Weights of a small transformer language model.
Size: 15 layers, width 448, 5 heads of 64 (1 for keys and values), MLP 1216 SwiGLU, 32.3M parameters.
Architecture: RMSNorm before each block, no biases in attention or MLP.
Training: a variant of Adam for these matrices, 671M tokens, 4675 steps.
MLP neurons of a small language model. Each row is named by its layer, matrix (gate and up: input weights; down: output weights) and neuron, and shows model dimensions 176-303. Each number is 50 + 12 x the weight over its row's rms, rounded and kept within 0 to 99. A neuron's up and down rows have the sign that makes its largest values positive.
After each neuron's rows, "fires on" lists the tokens most often at its 100 highest values on Wikipedia text that the model never trained on; "fires before" lists the tokens most often just after its 100 highest values on Wikipedia text that the model never trained on.

L9.gate995:49 19 55 22 66 51 59 38 30 36 33 58 49 34 43 62 40 51 50 55 34 54 57 49 59 46 46 64 50 50 14 43 51 27 38 47 52 46 35 50 43 50 35 59 55 66 56 51 47 59 70 34 57 47 73 49 43 39 67 46 41 61 30 49 52 45 48 51 46 42 69 35 45 40 32 59 49 63 37 50 53 63 38 44 48 71 43 40 63 48 50 76 29 40 61 56 52 51 38 44 55 51 49 48 46 39 40 56 56 43 68 54 51 56 60 55 46 33 61 46 66 47 47 58 36 47 49 54
L9.up995:41 20 63 37 36 51 70 54 35 41 39 48 27 66 39 62 63 51 42 48 45 72 64 45 48 56 56 62 44 50 28 58 46 31 49 71 65 67 50 51 54 53 50 43 44 33 54 58 47 47 41 43 63 61 63 27 57 50 53 36 61 34 28 44 32 44 49 58 43 52 58 45 52 53 46 38 42 49 38 53 74 63 47 42 43 64 47 50 42 60 55 65 43 45 61 57 44 59 33 51 57 36 41 44 75 23 58 57 41 62 58 44 46 49 58 44 48 60 73 43 38 56 43 40 50 54 62 42
L9.down995:46 52 82 72 50 69 31 58 48 51 56 36 30 70 62 57 44 42 38 57 69 59 08 36 61 45 48 59 57 56 71 58 66 57 72 60 61 45 49 56 43 44 47 61 55 53 39 72 60 52 59 48 27 56 50 55 52 68 46 53 55 59 57 47 36 45 63 52 54 65 62 47 59 67 53 43 48 49 59 44 46 35 44 61 73 54 59 65 52 23 38 47 58 59 44 23 54 39 55 70 50 24 43 46 42 56 45 55 43 48 61 51 64 53 37 36 43 36 41 45 62 24 55 35 46 46 55 61
fires on: " |", " N", " S", " ", " B", " A"
fires before: "\n", " |", "/", "port", "BC"

L4.gate651:61 64 54 57 33 23 56 55 46 46 44 50 25 50 68 51 58 58 48 44 50 58 48 49 52 73 76 41 53 39 37 40 45 67 50 60 45 30 44 48 54 70 50 47 62 48 29 53 34 56 43 23 47 41 56 52 46 63 41 37 46 38 47 45 23 72 39 35 37 49 59 37 52 67 55 65 37 84 46 74 46 54 66 31 60 50 38 55 48 41 67 67 48 32 50 62 61 67 46 59 71 50 37 53 48 60 57 53 48 47 49 53 31 46 58 49 75 42 48 49 55 41 41 68 53 36 46 56
L4.up651:42 66 52 48 40 48 53 50 42 58 50 53 44 49 68 46 58 43 48 38 54 47 56 63 63 57 64 44 56 13 49 34 40 48 53 56 32 42 36 54 61 72 63 61 50 38 25 49 48 52 28 34 46 47 48 65 36 63 42 42 48 38 45 42 34 62 56 41 43 53 69 48 58 62 65 62 47 74 55 78 51 54 49 28 72 49 46 57 53 40 53 63 83 44 52 42 59 78 59 58 64 43 38 73 42 46 57 40 48 56 49 60 32 28 58 48 70 65 48 47 52 29 44 65 45 42 57 52
L4.down651:44 41 50 61 60 63 59 56 68 44 50 69 61 56 52 51 40 49 41 48 49 63 43 46 48 30 52 63 47 45 55 43 60 55 58 44 44 52 56 39 55 48 46 30 32 53 50 66 58 49 51 52 53 43 52 51 57 52 56 37 57 64 42 52 51 57 57 47 41 58 56 55 37 46 61 43 40 55 62 43 41 51 48 53 58 56 35 32 52 53 59 44 90 50 46 00 36 39 67 58 43 46 31 56 49 39 51 42 30 54 44 54 41 44 55 62 35 36 64 57 50 53 55 46 37 59 49 46
fires on: "==", " ==", " ===", "s", "===", " of"
fires before: "\n", " in"

L4.gate709:45 41 56 38 46 55 27 68 39 52 51 43 51 52 73 64 54 55 41 33 44 61 35 66 51 49 51 27 61 48 46 58 50 62 51 52 53 62 50 43 67 47 60 38 34 50 47 71 61 65 67 37 65 60 49 58 53 44 40 27 64 38 40 41 65 47 64 27 60 40 69 42 69 49 53 25 48 35 48 34 19 24 43 43 43 30 53 52 60 71 50 63 53 76 55 51 72 46 49 67 62 42 75 55 69 51 48 56 37 43 51 53 60 37 42 60 38 46 50 53 46 65 54 37 65 41 73 53
L4.up709:43 46 49 60 45 53 43 69 54 59 45 39 56 48 76 60 56 64 47 49 51 42 67 48 51 52 54 44 30 29 46 53 40 45 38 59 60 73 41 45 35 58 72 37 29 36 44 51 55 19 26 45 56 49 36 57 47 53 55 55 40 47 57 44 43 55 67 53 59 61 46 31 61 39 40 57 62 64 22 49 49 45 51 43 39 58 51 34 22 59 44 54 37 50 34 54 50 39 37 38 57 56 29 59 64 76 60 58 47 46 53 58 55 66 57 62 43 88 49 55 48 38 40 44 33 77 37 51
L4.down709:55 49 50 57 57 27 66 34 48 49 63 48 33 47 46 45 54 47 45 21 68 30 41 59 47 56 50 60 36 30 66 52 49 45 43 52 53 43 52 40 68 56 39 54 47 73 34 54 70 34 84 63 53 66 37 63 69 61 44 53 82 32 57 26 50 56 55 34 37 57 20 40 52 49 45 61 51 43 58 27 53 49 39 59 58 43 63 40 37 51 49 39 46 51 56 76 35 53 41 39 63 64 52 71 51 65 43 57 47 57 60 48 56 55 37 51 47 60 52 50 29 48 31 49 45 43 45 85
fires on: ";", " place", " |", " %", "?", " years"
fires before: " |", ",", " 2", " 1"

L4.gate132:66 60 48 54 43 34 60 50 71 44 49 70 45 27 34 41 51 73 46 59 34 52 68 42 58 44 55 67 58 34 27 42 35 43 56 57 56 34 56 54 56 47 43 41 60 52 27 50 56 43 59 58 57 36 44 45 59 48 41 62 38 58 53 73 29 45 55 51 47 58 62 30 47 39 81 68 33 60 79 72 49 45 62 47 60 50 48 27 35 69 57 63 56 56 38 45 57 54 54 59 68 36 50 54 34 55 56 57 41 50 54 41 49 55 54 47 41 66 33 66 50 58 47 63 45 76 49 62
L4.up132:39 32 32 76 40 56 40 38 27 55 34 63 42 52 52 40 57 59 52 30 20 43 28 48 78 44 45 50 47 64 58 31 48 37 71 33 60 49 51 33 52 57 21 60 59 48 37 53 41 43 63 57 38 40 67 69 40 58 30 49 59 49 53 40 65 61 52 42 54 43 61 45 46 71 70 64 59 35 43 38 48 63 43 48 59 43 68 47 70 21 55 57 53 52 42 49 56 66 27 50 62 57 57 62 55 54 26 67 48 54 22 51 40 59 45 42 59 49 45 61 48 56 55 43 51 41 53 71
L4.down132:61 53 46 72 49 35 53 31 66 48 38 78 57 71 50 41 75 63 48 52 53 51 41 52 51 57 64 44 48 42 54 46 40 49 53 60 62 64 49 45 62 57 48 56 59 52 55 56 37 60 64 46 56 40 65 36 52 65 50 52 48 47 44 61 54 50 41 46 53 72 50 58 46 70 48 51 46 53 62 39 58 54 51 48 63 64 44 43 43 49 45 48 62 43 52 00 39 48 56 46 49 53 41 46 37 54 53 75 50 69 56 61 51 54 36 44 53 39 44 55 50 70 49 43 39 51 42 66
fires on: "\n", "."
fires before: "==", "\n", "In", "===", "The", "B"

L9.gate782:64 22 60 31 43 54 55 46 46 56 38 65 41 58 53 73 53 53 27 44 47 67 64 45 73 52 43 71 44 57 42 43 50 49 44 56 61 62 52 57 52 49 52 62 67 56 61 38 29 45 59 29 50 61 63 42 52 56 48 40 27 53 35 86 57 49 41 57 46 53 58 49 35 42 40 60 55 42 63 52 59 46 57 51 50 54 55 45 60 45 60 62 47 48 68 65 45 53 51 44 45 30 45 32 49 49 48 53 37 35 64 35 48 39 63 48 53 40 74 75 52 67 40 49 55 62 71 44
L9.up782:57 31 57 35 43 46 39 40 54 45 30 57 16 57 52 74 44 42 49 42 59 63 51 60 69 53 48 75 70 52 51 53 44 38 41 59 45 60 66 56 29 50 55 44 57 43 71 35 41 48 52 33 47 59 58 39 58 41 45 46 56 44 20 39 58 51 60 69 56 44 45 42 41 41 36 67 30 39 48 63 51 45 50 46 63 47 35 35 40 58 58 70 55 54 44 47 33 77 55 74 63 19 34 27 57 44 43 69 22 32 46 44 77 61 53 47 53 37 76 51 59 73 62 58 48 50 41 35
L9.down782:28 60 39 49 62 69 52 45 40 41 63 43 51 42 52 47 48 50 66 52 65 49 29 62 43 38 83 54 56 55 74 56 61 54 74 51 45 31 50 40 38 52 54 80 51 41 66 51 31 42 28 84 37 38 49 37 61 38 57 56 35 46 60 49 23 45 55 57 49 52 51 45 52 65 53 38 39 64 59 43 49 63 62 62 56 37 42 66 53 44 19 50 29 50 39 37 55 32 49 51 67 33 66 39 38 36 64 46 60 50 45 57 35 58 51 61 47 62 39 36 61 39 57 47 48 28 47 52
fires on: "\n", " |", " ", " IS"
fires before: "|", "\n", " |", "B"

L4.gate198:59 49 32 50 49 51 46 65 49 69 50 45 66 44 43 41 59 57 46 52 47 46 73 81 58 44 58 27 58 70 62 68 44 51 53 42 57 34 68 56 45 58 72 60 63 67 42 52 42 50 48 34 52 40 60 59 45 40 35 28 39 47 46 50 55 67 33 28 45 53 44 56 50 44 63 47 57 50 56 55 33 45 63 71 65 32 54 64 55 66 42 57 45 37 51 53 49 56 42 33 48 49 38 40 34 70 39 65 44 41 44 41 62 37 56 48 63 44 60 59 46 57 68 42 63 29 63 60
L4.up198:68 40 48 54 36 58 44 43 35 66 55 35 70 38 48 36 53 47 44 47 52 49 66 81 60 36 72 35 65 58 63 56 19 50 64 49 46 55 56 55 50 50 48 80 58 57 55 59 42 60 62 37 48 19 56 58 54 67 41 26 32 47 51 51 45 52 36 27 52 52 56 56 47 60 54 52 36 57 34 56 36 52 43 59 68 49 46 42 49 50 33 73 60 60 55 42 44 65 52 54 57 62 36 43 38 57 42 58 55 49 27 48 69 41 59 54 55 43 62 57 45 44 65 40 61 36 65 77
L4.down198:53 61 65 46 68 54 48 46 49 48 42 56 63 36 60 55 50 49 47 38 42 48 39 51 43 38 54 58 49 48 38 54 39 48 53 51 33 71 48 59 33 47 29 45 51 48 55 52 55 56 47 50 61 60 54 54 53 62 47 56 35 58 56 55 69 35 64 55 49 53 50 55 40 59 46 47 37 63 52 70 62 53 37 36 53 55 51 35 44 59 32 64 75 42 44 00 56 56 67 48 31 42 45 51 50 51 59 64 51 55 63 50 56 57 41 49 61 42 40 73 48 52 64 49 55 49 42 60
fires on: "\n", " ==", "==", "on", "ab", ","
fires before: "\n", "ility", "The"

L9.gate538:72 45 46 53 66 46 73 61 30 46 31 46 76 76 59 36 59 58 44 63 46 51 51 55 70 46 30 47 52 52 70 48 36 58 51 34 57 57 37 57 61 41 53 64 52 56 48 60 43 61 52 49 45 28 43 74 43 59 52 64 56 60 56 58 16 68 47 43 45 65 48 35 38 26 73 47 54 54 30 53 54 59 65 29 45 41 43 49 56 41 54 39 51 57 50 46 45 52 57 34 39 67 48 54 50 55 35 34 49 70 67 33 30 44 54 40 59 60 63 62 31 53 35 38 39 67 67 35
L9.up538:48 32 28 36 49 53 51 50 63 25 58 50 65 62 66 47 60 55 31 59 52 50 56 56 42 40 53 49 59 45 24 47 57 44 30 35 38 44 41 57 53 41 57 34 52 66 41 42 45 30 54 75 55 38 49 47 46 46 65 52 35 43 48 52 29 39 69 58 45 45 61 80 28 44 65 61 69 60 59 43 58 55 45 30 48 40 49 60 53 43 54 40 65 43 63 57 72 53 36 58 30 59 60 56 37 60 52 55 37 53 56 47 29 22 43 43 50 47 73 46 49 52 24 56 20 53 53 55
L9.down538:50 52 50 61 58 52 51 44 56 50 64 44 58 50 58 55 27 57 52 41 43 43 39 39 51 60 51 43 61 51 47 55 32 16 65 56 72 52 51 58 47 39 57 56 45 49 51 52 47 53 38 44 43 31 57 47 55 53 55 51 40 55 46 47 46 47 44 64 57 60 46 48 44 38 73 46 37 42 62 49 48 60 51 47 57 56 49 27 51 53 43 69 54 52 42 00 52 57 55 54 53 48 44 55 35 54 57 54 52 53 44 43 66 46 63 50 32 64 35 58 36 61 30 57 55 56 54 54
fires on: ".", ").", " it", ")"
fires before: "\n", " The", " It", " was", " In"

L9.gate405:50 26 61 44 68 59 54 42 51 58 36 53 44 43 29 59 31 47 52 52 41 53 45 47 61 46 65 62 55 48 39 53 55 33 28 66 45 55 42 48 46 52 65 50 60 57 67 33 26 52 60 33 38 55 49 64 51 36 49 44 46 38 31 26 39 41 54 54 53 34 46 43 45 45 47 52 33 42 49 66 52 66 49 37 58 45 37 48 55 51 56 58 43 50 46 66 53 47 67 63 75 40 67 41 61 40 51 38 45 26 49 54 49 51 56 59 45 50 78 47 56 62 51 46 49 51 36 41
L9.up405:59 35 51 42 38 51 51 44 46 47 57 43 48 50 64 47 56 49 46 66 57 71 37 46 68 54 80 72 48 41 37 63 28 58 42 62 57 50 41 52 45 46 34 59 79 35 71 41 53 42 51 44 30 60 57 46 55 36 54 39 44 43 40 42 19 49 48 57 53 54 47 38 43 49 54 46 34 49 57 64 64 50 42 56 68 51 55 55 62 50 25 64 44 59 43 56 42 52 41 65 93 28 31 44 52 55 53 34 35 52 63 42 51 66 40 58 55 34 81 60 60 54 53 33 65 39 70 40
L9.down405:34 62 31 65 39 60 44 52 49 56 52 53 50 46 61 34 43 50 54 49 66 37 12 53 58 45 74 42 60 51 57 72 49 57 80 40 34 36 50 35 46 41 46 64 47 52 36 74 52 52 18 86 47 51 49 34 60 58 49 48 67 44 71 53 31 49 50 56 53 46 41 46 68 66 66 38 61 47 46 35 43 58 53 46 54 49 58 62 52 48 59 32 61 35 41 09 61 37 41 47 70 60 47 49 52 55 37 51 57 80 61 63 55 55 40 47 57 73 43 28 35 41 35 53 51 35 44 59
fires on: "\n", " |", " ", " +"
fires before: "|", " |", "\n"

L3.gate885:58 39 41 56 29 62 53 59 55 47 40 71 63 33 62 38 62 53 48 39 40 48 39 56 64 55 36 59 52 55 50 50 35 41 55 49 30 57 51 54 51 41 41 54 60 55 32 67 43 62 47 53 62 40 53 32 63 37 42 26 44 53 53 48 32 79 51 54 50 61 70 34 40 48 67 63 66 45 65 68 54 44 30 53 52 56 40 56 50 68 52 43 53 46 52 57 52 59 61 50 50 52 52 52 21 44 48 67 45 66 42 33 49 42 53 47 26 46 49 91 66 49 42 39 40 55 38 54
L3.up885:64 38 51 56 48 60 27 33 68 47 63 57 40 37 46 44 53 61 29 62 42 45 53 54 70 46 42 57 53 47 35 29 30 57 51 41 69 74 23 31 73 59 36 54 47 74 51 58 43 52 49 30 62 63 61 75 33 32 44 59 48 38 48 60 70 45 49 51 50 28 60 74 63 50 55 54 63 57 75 32 40 47 62 44 47 52 52 43 48 35 44 41 46 68 58 49 53 62 27 46 51 68 60 59 43 46 51 49 54 39 60 55 46 32 37 37 83 61 41 44 29 43 32 77 52 42 53 48
L3.down885:56 42 42 41 53 65 50 43 67 25 51 57 46 71 78 46 61 57 54 39 19 60 50 40 46 73 43 49 40 32 57 53 42 57 58 51 62 57 53 66 43 44 59 47 49 42 47 69 37 50 47 54 59 31 45 60 65 69 29 45 51 52 47 45 29 70 44 33 45 59 57 51 54 55 53 35 32 68 63 56 57 58 40 31 41 57 38 48 47 40 58 49 54 29 64 15 52 68 65 43 50 61 31 63 29 59 37 50 31 63 45 70 40 34 43 74 48 44 56 45 59 70 33 58 52 64 51 61
fires on: "."
fires before: "\n", " The", " In", " It", " He", " |"

L3.gate931:42 47 49 84 46 37 68 52 59 40 47 79 40 47 47 48 58 68 35 33 35 58 39 48 65 81 61 39 33 49 59 36 35 59 39 53 55 72 36 48 60 56 63 61 51 53 40 32 53 74 56 61 49 21 64 52 67 68 35 46 39 45 56 53 33 63 54 51 45 51 73 29 39 32 73 71 51 22 53 60 40 43 44 51 55 63 52 35 44 38 54 63 51 50 49 47 44 57 50 36 59 52 33 52 37 54 46 55 29 65 58 28 46 38 66 47 38 49 40 68 57 33 45 50 39 48 73 60
L3.up931:41 53 39 61 43 46 46 43 68 46 35 66 56 63 41 52 29 54 52 44 54 31 62 48 64 42 62 52 68 69 36 36 46 59 58 53 71 48 60 32 35 34 48 45 45 52 47 54 61 49 52 49 33 57 56 60 44 37 54 49 65 43 59 67 65 47 57 58 50 30 60 49 56 42 48 24 35 62 49 50 39 53 32 66 48 31 48 52 41 56 43 40 43 59 47 51 68 41 37 51 69 33 59 58 38 49 50 72 53 43 63 40 28 32 38 54 88 73 24 58 47 58 42 77 46 71 33 52
L3.down931:47 30 53 61 40 45 44 39 65 46 55 56 53 51 52 30 41 64 52 48 33 39 61 59 50 77 48 40 42 27 60 37 44 48 69 49 61 50 44 53 56 67 67 40 35 72 54 43 35 45 49 53 40 37 67 32 57 53 42 44 61 42 56 53 35 57 49 55 41 55 57 51 37 40 88 43 53 50 62 49 59 41 64 30 39 52 49 31 50 56 31 51 53 35 65 04 44 55 46 20 43 47 43 56 43 53 52 66 37 53 48 66 68 47 43 41 33 38 52 38 51 57 33 45 51 49 53 57
fires on: "."
fires before: "\n", " The", " He", " Th", " In"

L9.gate1212:55 41 43 37 45 51 45 60 63 63 48 65 50 72 58 42 39 57 50 37 27 60 54 71 73 58 34 59 36 56 54 57 37 43 52 44 43 51 45 60 67 60 52 37 49 69 41 38 54 53 64 46 49 37 40 47 71 42 50 42 31 45 37 56 40 71 48 52 27 62 73 49 57 43 48 64 42 32 60 46 62 73 47 30 42 62 40 63 46 45 38 72 67 61 55 44 41 54 58 39 53 44 23 45 64 50 49 42 48 60 48 48 52 63 48 36 49 48 58 63 46 48 48 24 58 70 39 32
L9.up1212:71 39 64 42 43 66 38 52 52 48 42 64 51 64 76 72 53 74 60 36 56 61 46 39 62 48 28 55 63 45 38 44 47 53 39 79 66 54 41 54 41 47 47 40 51 54 29 47 61 51 76 21 61 58 59 54 36 37 35 62 51 46 35 37 41 58 47 57 42 56 60 62 41 58 51 57 37 59 44 33 55 68 59 62 65 63 23 57 48 77 53 54 51 60 57 68 47 60 59 63 52 28 42 47 46 57 51 50 26 41 50 37 53 57 46 40 71 49 45 52 32 45 63 69 49 46 40 63
L9.down1212:40 56 42 72 58 71 54 44 62 49 51 57 37 36 28 41 47 40 50 52 51 46 22 70 65 39 42 45 63 39 53 62 33 51 70 27 50 44 39 38 51 49 48 54 53 52 61 52 26 51 36 99 49 33 61 50 50 53 57 42 46 47 59 54 47 65 52 60 37 43 64 42 40 44 50 48 45 48 53 57 50 43 49 39 63 36 34 74 47 36 47 59 43 58 47 13 55 54 42 35 53 36 59 46 61 37 59 32 51 47 55 57 49 73 49 55 52 76 80 48 43 42 46 44 59 55 31 61
fires on: "\n"
fires before: "|", "|---|---|---|---", "\n", "|---|---|---|---|", " |"

L4.gate1011:58 71 48 59 27 41 52 70 42 29 39 62 45 33 65 40 60 53 67 45 46 63 43 33 50 58 49 41 49 65 50 60 49 49 63 44 94 42 36 51 59 61 49 37 22 49 51 58 45 62 57 43 45 42 60 27 68 55 48 40 48 49 51 64 40 74 65 51 42 46 57 48 25 31 60 55 26 39 51 56 37 42 44 57 28 75 39 45 67 83 68 45 45 41 54 49 70 51 29 36 46 47 39 55 41 72 33 55 35 51 66 36 34 35 33 53 46 45 54 56 27 49 45 52 44 57 67 64
L4.up1011:46 62 42 51 47 54 44 68 50 28 51 59 61 29 62 39 67 46 66 46 37 44 56 42 46 50 50 35 70 60 53 55 36 54 52 50 61 66 27 56 57 81 48 49 32 45 60 55 69 54 38 38 54 41 49 26 67 61 58 38 52 46 56 58 45 71 61 49 57 43 72 45 43 41 38 59 37 48 68 61 49 51 28 54 45 77 34 43 72 58 49 53 72 41 60 31 57 61 43 31 59 46 31 63 27 53 45 35 43 58 60 52 31 36 40 79 48 64 63 54 32 49 41 33 24 64 62 57
L4.down1011:45 35 50 38 64 47 47 47 76 42 57 50 44 53 51 45 66 55 51 51 54 54 71 61 52 31 36 57 40 50 42 43 43 54 48 59 45 64 52 48 57 57 50 57 38 37 47 48 48 44 53 52 67 48 49 50 56 45 65 53 52 59 46 58 56 36 57 36 55 42 56 44 65 63 44 42 59 58 51 51 47 65 70 54 53 49 49 45 40 47 47 67 85 50 46 00 32 46 56 38 60 49 37 53 47 53 51 53 51 51 48 62 47 39 65 52 48 43 58 54 55 56 42 41 49 51 43 60
fires on: "\n", "."
fires before: "\n", "===", "==", "-", "The"

L3.gate853:57 36 48 76 30 08 57 56 36 52 45 51 54 40 34 37 55 64 72 34 57 64 50 64 67 49 31 53 25 58 49 49 34 37 43 68 41 77 60 40 51 50 38 60 49 52 48 46 23 70 65 59 58 29 59 41 51 57 50 45 39 61 62 40 55 48 67 55 56 47 74 27 39 41 62 59 46 38 59 67 26 30 63 45 49 44 43 42 38 36 57 53 48 54 54 57 51 72 48 63 52 55 62 49 45 50 55 51 45 87 43 41 65 43 62 58 26 55 27 75 57 56 50 65 48 46 47 85
L3.up853:57 44 48 51 48 30 59 46 59 55 46 27 48 51 44 43 40 47 37 34 41 54 47 42 47 77 43 61 37 59 39 41 42 68 32 32 54 46 34 63 86 38 37 34 59 47 40 62 34 61 63 57 65 37 92 36 43 47 55 36 52 45 46 45 55 44 56 58 38 48 51 37 27 44 58 61 37 43 80 64 63 57 52 41 39 44 44 27 45 47 46 54 42 55 51 50 41 49 19 76 66 51 43 60 55 49 49 56 41 87 51 28 38 51 27 56 32 43 51 55 51 53 51 64 42 38 71 63
L3.down853:52 54 61 63 42 52 50 48 58 60 41 69 51 37 51 47 45 62 45 52 33 43 57 66 58 51 62 57 62 35 64 59 49 53 72 65 69 42 51 48 48 56 60 48 56 68 50 37 52 57 37 35 42 49 52 56 55 69 43 47 48 58 49 61 52 44 39 44 44 46 49 66 30 44 62 42 59 51 46 46 54 40 50 33 79 61 52 41 47 60 55 52 45 64 36 00 47 44 61 38 44 43 42 42 34 57 52 58 41 55 64 66 61 66 39 45 71 62 37 56 46 57 40 38 56 54 55 59
fires on: "\n"
fires before: "\n", "-"

L8.gate620:55 39 51 25 42 38 36 24 56 49 43 62 44 58 38 63 23 43 41 44 53 37 42 47 60 81 59 72 55 55 28 51 53 36 40 68 54 49 43 34 34 52 38 45 54 57 70 44 32 25 64 71 55 37 66 42 41 53 52 45 44 30 52 61 45 45 49 55 37 55 51 23 50 56 47 56 38 53 55 66 82 58 40 52 67 44 40 43 46 53 75 50 44 43 48 58 37 53 69 69 40 25 38 54 46 54 64 51 37 55 73 15 37 39 53 63 58 35 68 66 54 61 32 58 59 58 57 57
L8.up620:51 39 61 47 53 39 57 42 48 58 55 82 49 40 59 50 32 55 36 46 46 44 31 33 75 56 50 59 69 57 55 67 45 63 50 40 28 42 67 43 57 44 48 43 53 44 43 50 55 32 39 41 41 55 41 42 34 38 43 72 54 41 21 61 55 61 43 56 37 50 58 54 40 55 65 48 59 29 61 52 50 51 73 64 55 52 40 44 72 63 55 47 47 75 64 49 43 52 29 41 78 34 52 34 54 40 56 47 34 53 68 46 49 58 45 62 49 46 60 47 52 74 46 50 48 40 53 61
L8.down620:40 56 37 55 61 44 53 50 61 46 58 53 46 54 54 52 35 64 60 61 40 56 02 49 53 46 51 42 44 43 56 66 52 59 61 44 63 40 25 27 52 46 51 59 41 35 49 78 29 35 43 80 40 44 51 41 61 47 65 39 73 33 56 51 40 48 63 25 60 42 37 44 45 54 71 37 47 52 30 47 50 71 49 44 55 38 52 58 54 30 54 36 33 44 39 35 60 38 45 42 46 39 51 46 32 32 43 61 43 61 75 55 37 49 47 63 47 67 35 30 27 38 37 57 52 38 46 60
fires on: "\n", " |", " 1", " 4", " 7"
fires before: "|", "\n", " |", ";"

L9.gate730:44 52 43 41 59 43 50 48 42 52 29 57 44 45 64 82 60 67 38 56 69 63 51 39 42 41 58 32 26 51 38 27 59 58 72 44 59 43 52 54 35 41 45 43 47 41 59 62 60 82 65 56 44 25 59 57 59 61 27 40 32 32 69 69 61 45 30 55 51 36 74 61 55 55 50 56 36 48 55 85 64 36 51 39 48 45 53 56 64 72 64 63 47 69 53 58 57 50 39 65 61 58 43 38 34 46 45 59 43 49 51 60 41 49 53 34 51 33 48 48 54 28 58 74 49 42 62 38
L9.up730:52 21 65 46 61 51 44 33 34 37 41 51 39 51 44 55 54 47 21 46 51 74 40 44 38 69 44 58 39 35 55 53 55 65 51 45 60 61 46 69 51 80 53 31 41 43 54 60 62 42 52 63 47 22 57 39 59 64 48 28 39 39 49 54 51 59 49 35 48 76 57 47 59 55 36 51 60 41 72 52 62 69 62 35 47 54 49 49 35 70 49 71 54 75 72 55 63 56 56 55 64 38 64 24 80 40 57 64 58 72 68 38 47 58 71 39 72 19 57 60 49 53 57 63 32 28 58 67
L9.down730:51 32 64 54 56 58 50 42 62 65 38 42 41 52 52 48 61 61 31 62 51 44 22 36 46 35 41 66 42 51 71 58 56 72 49 47 65 53 50 53 28 55 33 67 60 63 49 29 46 58 56 66 54 51 54 40 58 55 47 30 49 39 62 47 57 47 60 39 26 42 51 47 60 82 26 56 42 65 55 53 50 37 87 45 51 25 54 38 58 54 47 65 56 78 42 32 47 53 64 32 52 43 50 42 75 55 66 47 35 38 46 42 58 52 65 34 57 65 63 57 74 50 27 52 35 51 41 40
fires on: "\n", "$", "\n ", " is"
fires before: "-", "\n", " -"

L9.gate271:30 33 61 65 39 46 46 54 61 48 29 61 57 56 63 31 57 65 52 41 26 54 43 72 78 52 37 61 36 57 74 40 77 62 47 57 48 43 65 47 60 39 54 30 50 65 44 23 47 74 47 43 27 56 65 51 34 47 41 75 33 43 43 38 42 49 56 51 60 48 62 57 26 64 59 45 40 53 27 43 70 46 55 44 57 60 33 54 62 48 58 52 42 60 56 62 37 63 44 52 70 51 41 47 28 54 48 50 43 47 57 20 48 42 38 39 35 52 55 55 42 49 66 40 37 53 55 47
L9.up271:38 43 53 46 56 59 38 61 52 55 41 81 54 45 47 41 59 54 40 33 44 52 49 54 52 58 54 46 48 47 57 45 39 50 36 57 50 66 78 35 27 39 75 36 57 39 52 44 68 46 56 74 44 59 66 19 17 28 49 83 75 54 42 54 49 76 37 37 37 61 31 60 33 56 54 67 59 74 71 36 60 79 69 44 45 60 46 33 66 52 39 32 38 49 59 52 45 74 53 46 52 43 41 52 54 41 53 68 59 34 76 41 34 59 41 73 75 44 71 55 41 56 61 62 54 27 42 42
L9.down271:41 65 51 60 62 63 55 52 45 65 37 63 29 49 65 48 61 55 46 19 24 62 41 64 34 62 79 47 55 78 54 33 46 76 49 47 43 34 49 61 56 48 54 57 25 43 39 51 52 54 50 67 62 22 61 42 43 42 58 36 45 53 49 39 58 60 71 41 48 61 49 49 45 60 37 82 52 46 58 37 32 62 60 56 73 56 48 28 41 52 39 50 41 18 53 26 42 48 54 55 52 47 54 57 42 52 62 49 44 44 51 51 34 49 51 48 51 50 64 58 41 55 47 59 38 58 26 51
fires on: "\n", "00"
fires before: "|", "|---|---|---|---", " |", "\n", ";"